config.toml
n_head = 6
tie_embeddings = true
init_std_qkv = 0.0207
init_std_down = 0.0022
grad_clip = 0.5
MLP neurons of a small language model. Each row is named by its layer, matrix (up: input weights) and neuron, and shows model dimensions 272-399. Each number is 128 + 32 x the weight over its row's rms, rounded and kept within 0 to 255. Numbers have three digits each.
After each neuron's rows, "fires on" lists the tokens most often at its 100 highest values on Wikipedia text that the model never trained on.

L8.up1918:068177121133075135139106135106128055161061144119174106171158124164121150182152112142141134058112104108189137104218119086145126111150109109125148129159135131142114092112187040173154104165061104063104203121165145146142078135100105172124147149140124143063147159158202139118150134179125090148186123168122131117119148084087128137107154102156068131143104062105156119144125129084108139147194
fires on: " N", " L", "N", " E", " to", " In"

L8.up2:112054118123171172156118099127128151139080135119094098093089177118194176116138158114190131134130141163096180057103116124115178094166158135131064140125161122157067111123085014106163079150134104131116174100113135119137152135129069123137161194129121173135120127118162083111085110071197150079139103121139174121105098075146101119128109190126099127128084161096119107107079097167155104126065
fires on: " v", " La", " V", "La", " Ca", "a"

L8.up3036:175061144129125084139092182104122130129103152150123146109189089189132149173030133107129135104127114121062108157142151051132126122162127131134124091143100128096117145069151074143141148136107090120128178146078102116120090128086119163135127134118100138167059139144127118135148184140120151150123119128104143121121141143114171163129088129169138131137114127089196124086157130137093152155207
fires on: "it", " and", " L", "at", " B", " N"

L8.up1206:185122177131138201113161122178174152079058106120137126140155166079104082100095127111144088098067093157112167205124152173150167125140070122143123117155075162101092154159170153108142111112126123089118157146102091088152081129105196135147118080135117232111143156183113178185124157148106160204079094084107126122122132103135163110138076109125158122132191105066139184139089096160099133128132
fires on: ",", " |", " was", " is", ")"

L8.up1144:163143183096158166091147164147146165046128151181133098115072104156150147083120132120149082164130091118130074131150123154184132128123101121112132185183109130165099172116210117136120138122166140136129153143139054128153131139137184148165124070094166144171139137162119190147141093192141123140112161077129228093121119153110155111060161103137107086152090074140131186113095099081193114141174
fires on: " a", " was", " A", " =", " is", " ex"

L8.up782:166122125091178083165100122101104155126132147099140121131080152161172116138101141181120149056153119111169079072132155149090143111156112145109206100150133159115132167086202160100133134148155132104139160149121119103060235083180141140151153145132106137134099159139114212088149124132120162145143118051165139157129101118147130126079206187088116142083128209101128139087130085127104136091163
fires on: " |", "|", "\n", " was"

L8.up1229:151107097119174071083122124169111152163129152118166140098160133110094139133091224108193109161084051114120105121118137159149121143176092122139114126161087140148112136118191129114124160122129063049172148140056060157119202097103139129145127126115193244147153152160136096166078152085138157075129096090099134152113103140178122169123203107154161172160138090126146108090109060201111146102096
fires on: " |", ";", "|", " H"

L8.up2668:096105064118190138147125134138121146097096095179139086137138139140068180096140150124113116156056100153149073120092156117141142134126102149148102114144159103113149102086120141136177140099204153134104085165074120118095174114124098182131145117162151136146156114101149159136155138122174134062147139144160143141102132174148080185073154131120084123104155104126124121120134195099118098143178
fires on: " |", " opt", " May", " min", " July"

L8.up537:132125113160112089137108138092121107221141152124095170100087202113110156079126146088096132165150128195147170138132117100087156143123087128059137108131106191153125119138168083085153131095103133083138108112206130068094172145123137155101158156137115157149132094175091074140076096162130114132155149152092135129107183032146123153122095176164062120112110138159146124145045049118160154156101
fires on: " V", "F", " v", " 3", "3"

L8.up823:119074166116158123088073125119082114090162133106152082125079052110128137142074121071137152147143158149153135069114137133108124118182150112123085104163173113178156117139139082079137092131113127118167187132144065132156128100139175096082126088153104149115097123091125163127174076194125089085106124110148169121068089126099134134144163165120110147107122128146128159119147123194141134130105
fires on: " D", " J", " H", " P", " K", "h"

L8.up1689:146140086107196096065122180138106151114130113189094123140090148133131167204114178093129089108060100105103190061128137170074132104168060104138163085120142135165103096190180135157110159144067150126156163200070111096110107142132124119143199117113096180127203110144153115131132113168077194079141089133084152136127072189130123154098125158158136164090140117109130118157086117117141115125167
fires on: " |", ")", "\"", " to", "\n"

L8.up2568:150122173161132169123163094094110176132139099089092178142153182171092144070075167136204125165156015137201138158135096154163135134118135116139151173119201118046156167163126111153083103130186135078138165125127105120103130118108134160128087093105091137128152236071077137175115145139131085106072138129121161098136193138138180166102127095175100149187181116119150141190107131084094139131142
fires on: " was", ",", " and", " of", " were", " &"

L8.up660:115159138111217083101151097131095121148094106109102145138163136126175142114150188082201117158065079164120091091088146072163149143137085117122127123092084167178056111097096126145145154142090129123154104158130066101137193117141132138151098080202139140207143122085108145170110093153117107169155160120106156148142139124136100130094098172168095110135119173172132146158114139056150131154110
fires on: " |", ";", " is", " 19"

L8.up148:155172055185153132092142149169095082141081132144141118130097140127086123125118179094149119176109139145119061061071161152120200147133069116148110101131120083112098132150123176152150146149127093072126138144089126093112193086181117158200152141186104197201158171151135121122124107155130147114147159103104098100130104133132091185137166115186138142143130123151134155117099154145154146133101
fires on: " |", ";"

L8.up924:066105163141200129178125110128117172113137139126124107105110182142114106132128112161128145130145173142146100110128158115103130149157071216105092127178136170091139122094113140077131115067099143146122134140107144113160136103166124121127132109089099099114123096121139155077164110096195129062138108097144156132105147095112137159097183159146138156095099124150132140157113156128096068155092
fires on: " |", "|", " M", "==", "\n"

L8.up983:167173033101106150092202121105134153095101140137108099055168122164119128130062116100173139119128131067130109144111170144107183127152163116150075113106057153144102111100129109111153133181099043139108158171112118121068142122219208132129128132097109209149175196185099111128095106107143186133127169102092170079180149157126154137107132173116122121113161103084140138161096101148084151216143
fires on: ",", ")", "),"

L8.up3017:135105075142119134109111161181108096180082123146139103116128170117078101079119080111109131138149119126108106127183076134171153153137080168126080109113099114123127140114153155175154143089129131167133202172122097114117112126150151133184122101158093159192087149175125098163074131084121153150129135109031139066107109137172124125158139153121110183147094170114199137121112080134122109131161
fires on: " |", "aw", "5", ";", "1"